Weights of a small GPT-style language model, trained from scratch on English Wikipedia: tied embeddings, 593M tokens.
MLP neurons of a small language model. Each row is named by its layer, matrix (down: output weights) and neuron, and shows model dimensions 80-207. Each number is 128 + 24 x the weight over its row's rms, rounded and kept within 0 to 255. Numbers have three digits each.
Before each neuron's rows, "fires before" lists the tokens most often just after its 100 highest values on Wikipedia text that the model never trained on. A number after a token or word is its count.

fires before: "-" 84, "\n" 9
L8.down432:152107135152163113049096143145106138150146145097159114111116139141121121160149117162174145136172116127177123094114106120098126123103126115140108138124124127142108145125143132101113118110153133127121121160100105118138122144097150172185138117134130104095172176122119132121146115141175134113147132117073113178114131134061095153100148107139116131093150107125158106113095133145114123166120

fires before: "ute" 16, "u" 12, "ers" 11, "t" 7, "ut" 4, "p" 4
L3.down505:164130129129162116076147101104151095118138146108156117115095117093120139127156164106184110176147181145112134142165162112145140130108138099097150116126124178148130118174128115099119181136124101121126132147184137133113114147171169141159112118108125143122190111146117147095107113150146127136099153089147143145162109133103146127127141143150139101130087144095131127111123127132147090145137

fires before: "," 49, " 19" 7, " |" 5, "ing" 4
L7.down268:129123086151116158116127131138060141097111142117133146118128133138120139117159105110150151180103081123116119141110095123091119148136094126108122145130104122140157150103136112109118130167127131092130121125130134140118138117138070129124163120112110165130137134136131115166070142172148151101143152114160148170138140132131139103159157096105144137169147081083103107137148116150087132117121

fires before: "|" 76, "\n" 21
L10.down459:119106121108111115156160120124162145084128111140128123162103126117105107137140112115158112119084153133096081100142163149167124131105151135140141090146113097166087148110096152091173151092139138141070120125142132102126130054100127111157151128121116158107101087124143094162137140099144146136147161122103113102132124133101116126131124149113132129185142111089123147127148151134118124135146

fires before: "r" 14, "y" 12, "ies" 7, "ic" 7, "or" 6, "er" 5
L8.down92:078148115126102140105119092136126100113152147099140161155097117115187149139122146086081161109121137124143147122147145165159141133119123123140184115134143133092140150157099140177128151121160154154085171109151103108137113130134124142113134142148138125160092127117138140094103118109103103165140109106111129164162138150161176132127129140114105162126122122133134084131125110126111107133113

fires before: "ed" 35, "ing" 7, "t" 6, "er" 5, "ant" 4
L8.down676:150107132152147132175106102113133135092144108146130147101130142132125103205098110086138106096154161136111132113168124169141154137118115120157112129108166130118149109156125153137158106123061150159150100113161113125137143124100191158124098161153163131127105180122099137124154146150148135140098100133131096097115128112117132145150162137158169142113107140103148089080161177165145121126163

fires before: "\n" 56, "-" 23
L10.down356:106130164078136101127073048105158122153135130134101105152136150117149125105092165164098150145122144183111118083104118132117140139116095152103136098096135130145145132155089119112172112150156134139130129089084143134151163126171148107145123140175144130117146130142123108151106159164140143127148155089112136137157135130119138120110129128110139120075125100113118153163100153059133095163114

fires before: "\n" 70, " a" 5
L4.down466:149102089176173130132123116111115131100134153131151155097142140137114125182114117148103097130138164163106083189152155148110124157132122136139138138127140083093103096122107121090105162130118143110158104158121153158112144168117100132152120143156101114119129122135119161125135137143185106108145119183120157187156107107134185136102113154135146097114147161120158113139103117177158138172122

fires before: "s" 74, "ed" 4
L10.down726:137159140095128148118115114140150112124109138153105131137106102088114105075076161140147167100114110069127128129131159106142114107062121137155113137143120094158133146146090149143111149150143181094128114141126126113148133124124143102123111133099121104091156080145126129109105167130157149185179133158138143138144097138142132147120147139146143071145104134133143171156167112133147129131151

fires before: "u" 22, "ute" 10, "ry" 8, "x" 8, "t" 5
L3.down90:095131136099164094169102111111108132110177153153091134082144148112156080118130129157092124158107120155092138159128143113123119154139147091104167076159146116152146101131143141088096137131096094117160123147136137119132170140146115141099141103093168146107161137118135149095115136109130130151128132126132110095141125142135187129117150130091172137142139154099149117113138114158133154111082

fires before: " of" 16, "ers" 11, "ing" 11, "ic" 6, "her" 5, "el" 5
L3.down400:114102090076112122130172121116133122168143120162125094095082119131164103152148136127128139132176082162108089108135121130148121111113174132152119133146109134114135137061167122151111144096104136138133115189130128144139122133179127138106120117152103101154139136098139130098149161107123162057128145129135156135147109119078164146130116135112121109124118131119089126156110131097140169080107

fires before: "s" 37, "d" 14, "ed" 6, "al" 5
L4.down706:103120128142155170138123148107136103118095098129116131143116095121123152144119126113111124155163132095132089124090120179157111131119107165145117107105092119168182139115093105089159135090111125104104111151122123143105134132136152112094129141161109124145111135165092139140148091119148152130102105108102100075104112156115167157121108123086148151122114078128128133103124154151172126191144

fires before: "|" 81, "\n" 9, "|---|---|" 5, "U" 4
L7.down506:092142143163175147151153129094139134102126149139158101119149142178125117147095123173140080124091152147146177110127134138108147131126142165134082106156090147116097106098124141149123149120085112116092151113104111142181134099084151127146141099148130121174124118181140093129133104093163120124118156173142128136163139140118157145101138125122159100169130097155096121162120153101155131171125

fires before: "=" 17, "===" 14, "==" 13, "gue" 9, "|" 6, "ve" 5
L4.down145:134134155140145159122119095098120138105085145108157099127116122134167147062142100142149174151112158167139127139107132106121134150142131120136123126148121106137125140129128124137169116114106094090110151192142139125175170144157148131136166096122124083141193111121145135117141123070100132105119152120140093163173135159121118124130116098129125149179148142128147133125146120137113116120118

fires before: "\n" 97
L7.down221:122133084140110066086125145123109144096117096128115166095145123128096136147136163140115130103148137123090073111152097141165133146130148138090123143113126125103099160107115152107156150145126142142094136130155087154141110106120133123142134112120093135142129141122118122117123074105144170135179135155116101141160147144085143140123158128126090147129187119132094117101092140161099126120134

fires before: "\n" 33, ":" 17, ";" 10, "." 5, "ed" 4
L10.down408:124126085111125141092127159122136097178141138120117123126138136152115125102123132097111120117137068174126132128166125151124138109151096117134137132121137117129100111116129128139147129114135109174122068139127121104138159128070124139141122107140176100152086138115163147121116153145104118139174138112160137157132122142117145124138088122138138132102147101153151200104127128085120111141071

fires before: "|" 67, "|---|---|" 12
L7.down172:109142094122146120125159137121134104148098099186147136137132113154122111128122127145189137115129145121103143144133150156108116151136090100140152124130157131146148112127105142145144140129094112103127144129097140157154127140133134124109127146105157135117126171146135107130165107096127117091134081089178127136131127129094165145144122100095113110169147126109108145116134140168108158114064

fires before: " a" 20, "er" 10, " an" 10, " the" 6, "A" 5, "o" 5
L3.down773:079129134128151124118153141203102093137171126122119099160132098167194140139106142122080125152166158139080128130126115138129111097129141162148124110122105125126108063123109133146169087132138177100113137064152146129123110096134132111169117128145157142099105125122136129111165110148168110141102138162132084106099134090154115156089136129089083142146111106106144091170119121098088123135130

fires before: "|" 33, "port" 9, "er" 6, "me" 5, "c" 4, " " 4
L9.down380:089113150108134093100133083137138149123144137131155097115088137107130120122160173113148123118128098131149122130153095109117175144182059165121133127124103133109126095149073100112112144143130095134144112139133105168111150109097122158128111146152121148135142132099115091100131098156094136177136118123172107125117091158134172112120136154120130162115144113163100131150120149106116135086122

fires before: "|" 56, "\n" 14, "-" 8, "The" 6, "===" 4
L3.down104:108124206153138149146118083123172115087150133149176131144111159186111147109137159122142106108114155129084098127132119119139109115097119140159139123142112111121137139138074134104124145133087168111112175154107138146139126100118145174161147141118114121157113135158190123131112137123127099136119136112129119128100133159103127143123102135150151137166116100114130160155108139120139104134157

fires before: "==" 37, "In" 16, "===" 9, "The" 8, "D" 5
L4.down438:108103167099126144178147116123118113101150117168166127121141198108115114171103139091089158132130145167152077107148126157119119141122133114126153132096108105090109097147141145121138138127075122099144178167123165161119170103113143134131086155122120158138148126157132147124144165130144124122128130123073117169166135103127148118124112162112143131120141113107129133132111127125111130195133

fires before: "-" 50, "\n" 21, " a" 7, " the" 5, " well" 4
L7.down169:163114124147141178098105117166121127139115142084171138122089181107132116125127114099101106179082146121124134117144092167100125159110140142109141139149140105133089136148124158126131116103153118161167110108096123146107158109114113124077147119111140122156072153174151138124129149113132137113116092100103170112132082127093138160124119110170156162081108164140118125170114125120088122140116

fires before: "s" 30, "li" 8, "serve" 6, "l" 5, "ch" 5, "se" 5
L3.down133:135165154158161132112115188128134090148096146149160110110163122137131121095096087129157155152139152129142111142101149111102111116106119125130117099122124102198117135141108147198167108147102141092102132100118140118159145115117127082138080132124156121155110139140129120098140110141113152135147076097082106134134117142139134137132121138107106167117120102144115149193135082108167150115106

fires before: "s" 64
L7.down844:153152147110135115115108128137131186155157142161120150141140103139156134139102125137133107097156113120149107134106156142101121115127111144146138119092106118081095104105086116125085152157123145121108077159074129130111135136127117132132135143142110157088138130127150136112141120155092160123108176162157092122161095082150087163121126138105137144165128119139157176099124117142105139103143

fires before: "\n" 44, "|" 22, " The" 5
L7.down550:101151135073135125132156135112126095115180133087149118123097255120126126143128131132135153140131135135133111093158132097169162159133101140145117130129124107135143121117132140105142144109053086114097145117094098148134147086101134128156123122166116139143138120119099145136092150121113131139114151135135096144155149121153128144089114141147146114134140125099112152128109134144143162129156

fires before: "s" 21, "st" 15, "mb" 7, "d" 7, " 19" 4
L3.down10:096153099131123182119115133105136172109149122147140133169165152145136111141109175116161109135108157113146156133166131130147156155129109120113135136113156125154153147111130125116176105099144163133122124084102163125109145112105119109129130126147113106081114157180113140104135127142113116110100126138147134123127114120072145079123087106139149116151146092154095125129094113124146197123153

fires before: "n" 25, "s" 20, "d" 6, "tor" 4, "ment" 4
L3.down632:114118117156146122084105153137153093146158110125131135150136142149165125113115099162118101078168100151157119141128159134132136151190146145131148109145117115150123126049084117122121122133110131106121147121130124120109116128134141123112175106159117107116088082124155140112105136153124128098173127079110093171081088081097160135130093110142111142113161147121137064113113116112125157125115

fires before: "|" 82, "\n" 6
L9.down714:125141078090137121119118085140175136095140124141159160126121137152101111164151171090171143105135101076147114113130096092158119144114117122120096129177116067153124134108127150153200142104112117091135160152129066138116134097170137098108146155117118115114158095149140122117125112125151149106151109122098116106133072139135179157058094119116120148145113107162131109148153162098106135152092

fires before: " " 29, " 0" 12, "\n" 9, " 1" 5, " 6" 5, " |" 5
L4.down289:060106123111136123079121123144128122141171078118165113138137168126145110104117096103172085085148176116145148117144098135136185133113157163140149110074148110132154142133133147118081152159137120127106144159157121118109161145141114126096141169141145142117115130123123144085145148097150108146148112106139078080140146121165159113103115107096143133122120108109130151124126161126103107114120

fires before: " with" 31, "-" 21, "s" 8, " " 4, "ed" 4
L10.down462:168139088129119128133127131160104150132164129155112132109107127098124116126089142156128121174125090126109120137155103143109148152155136110125142131157187130183122101120142117119121116132127114127148124162123100116124121128108117129128130117126162113110082125166115091130188131158107103068135137137163129136192105048140185132132157098113140144129132104157149097136104121151103096134151

fires before: " " 23, "\n" 16, " 1" 6, " 4" 5
L4.down131:148119167112114137131102121108090114126109140137104089153121179105142113150110127072137122112175125115139081116139122145135117145100124111107106113143108094121088143107151120133142132138136110101197118145138094137065128120112092134127113149145104127117091143178139136159188151133199120079112118177191109144140147117137134153123112122129121143163115096100163101146160147107134132138152

fires before: "s" 18, "e" 14, "ic" 12, "y" 12, "es" 9, "ies" 6
L8.down301:185092142154097104111106145139193128100137113128146166106128142131163100120112121117112107122157134126146065120141129142099095121150132114133110128115137115118091142132098129138128158125120160108137169142138152114061162114108115161115167143151149120121106152149133127130161119174156151115094141104092136137147119106144138129139120125132164157095105143139104095132077169104155114052133

fires before: "\n" 63, "-" 6, " " 5, " P" 5
L3.down506:125146167130175149128113106079133116093112175113160122138114169124159109157136148135098146142123114171118112059124140125149095139113134101138136123101109145104138102130177140142145173118135170136138086149148175162138180142110144135130079099143097126147141115163136104101133180153160116083141144089124136154149122128115118088136115134138136132135130114107137142129125153144150136152127

fires before: "-" 78, "\n" 17
L7.down714:164110122127152159097138098138097138123124144091142106148149148100139146164088178131107115167104143144135091094135099123148134124120108126121093151113111145148125110114160146091138170117100153197130129101107107142112135103106101105140085133151142145148154168146084117113111139148164139124126142103106147144133110108106152115150129092153152140136138114191067103143092137129099106155143

fires before: "ed" 54, "able" 5, "ite" 5, "s" 5, "ing" 5
L8.down822:128131126135097172117128137089148082106112146173120096142133097141190079096138161066137155165132171108095124119159115118080135132168111115158117116100146134093140133169131150156090144112140114141117142117090104139110124112129149113177139113086159144140140126152118101136155110088128157119136126145144131099087115161096156167127136141123150132111164136129123116101161140162134111188146

fires before: "==" 27, "\n" 19, "===" 11, "The" 9, "In" 7
L4.down202:106117178144095158156148140140140122078141085138149119132108165129130136145107155115122187167142124150193091102153116107137116120134141145116134118104118122084121110133149147099131154113046137125113178193094169148116162121124157150164107151138106144115153122120118140132133147117129118106104138168094122162158164105131120117102117100092127133135136140110146151142129131114139157180125

fires before: "\n" 59, "-" 11
L4.down840:126139113160131071122132132122097153093105165128184156085074143159191084168068146157174161130130125153107112162124105164174099163063109091142147113121139107103114131110130158123163122116157128139128119117106134114132160091110145120132080102098117132112114141137098083108131128108166141124109139106108185129151082129157114134089138080131109154127176141125130119140134164128111127125109

fires before: "\n" 41, "•" 11, " |" 10, "ian" 6, "ed" 5, "a" 5
L4.down465:110129118137124169176148113122135156157134094125102049140162093158093115127096143127151127122184131110129142142173145155146105145144139162132115167111131117173088127172164069102092131114126135154132156087130096139116110097120130122109102165144136116110094131155095103095165106122108115122140089134134144128162113160122168143128160094123137129156095167138148157159138106135136136129099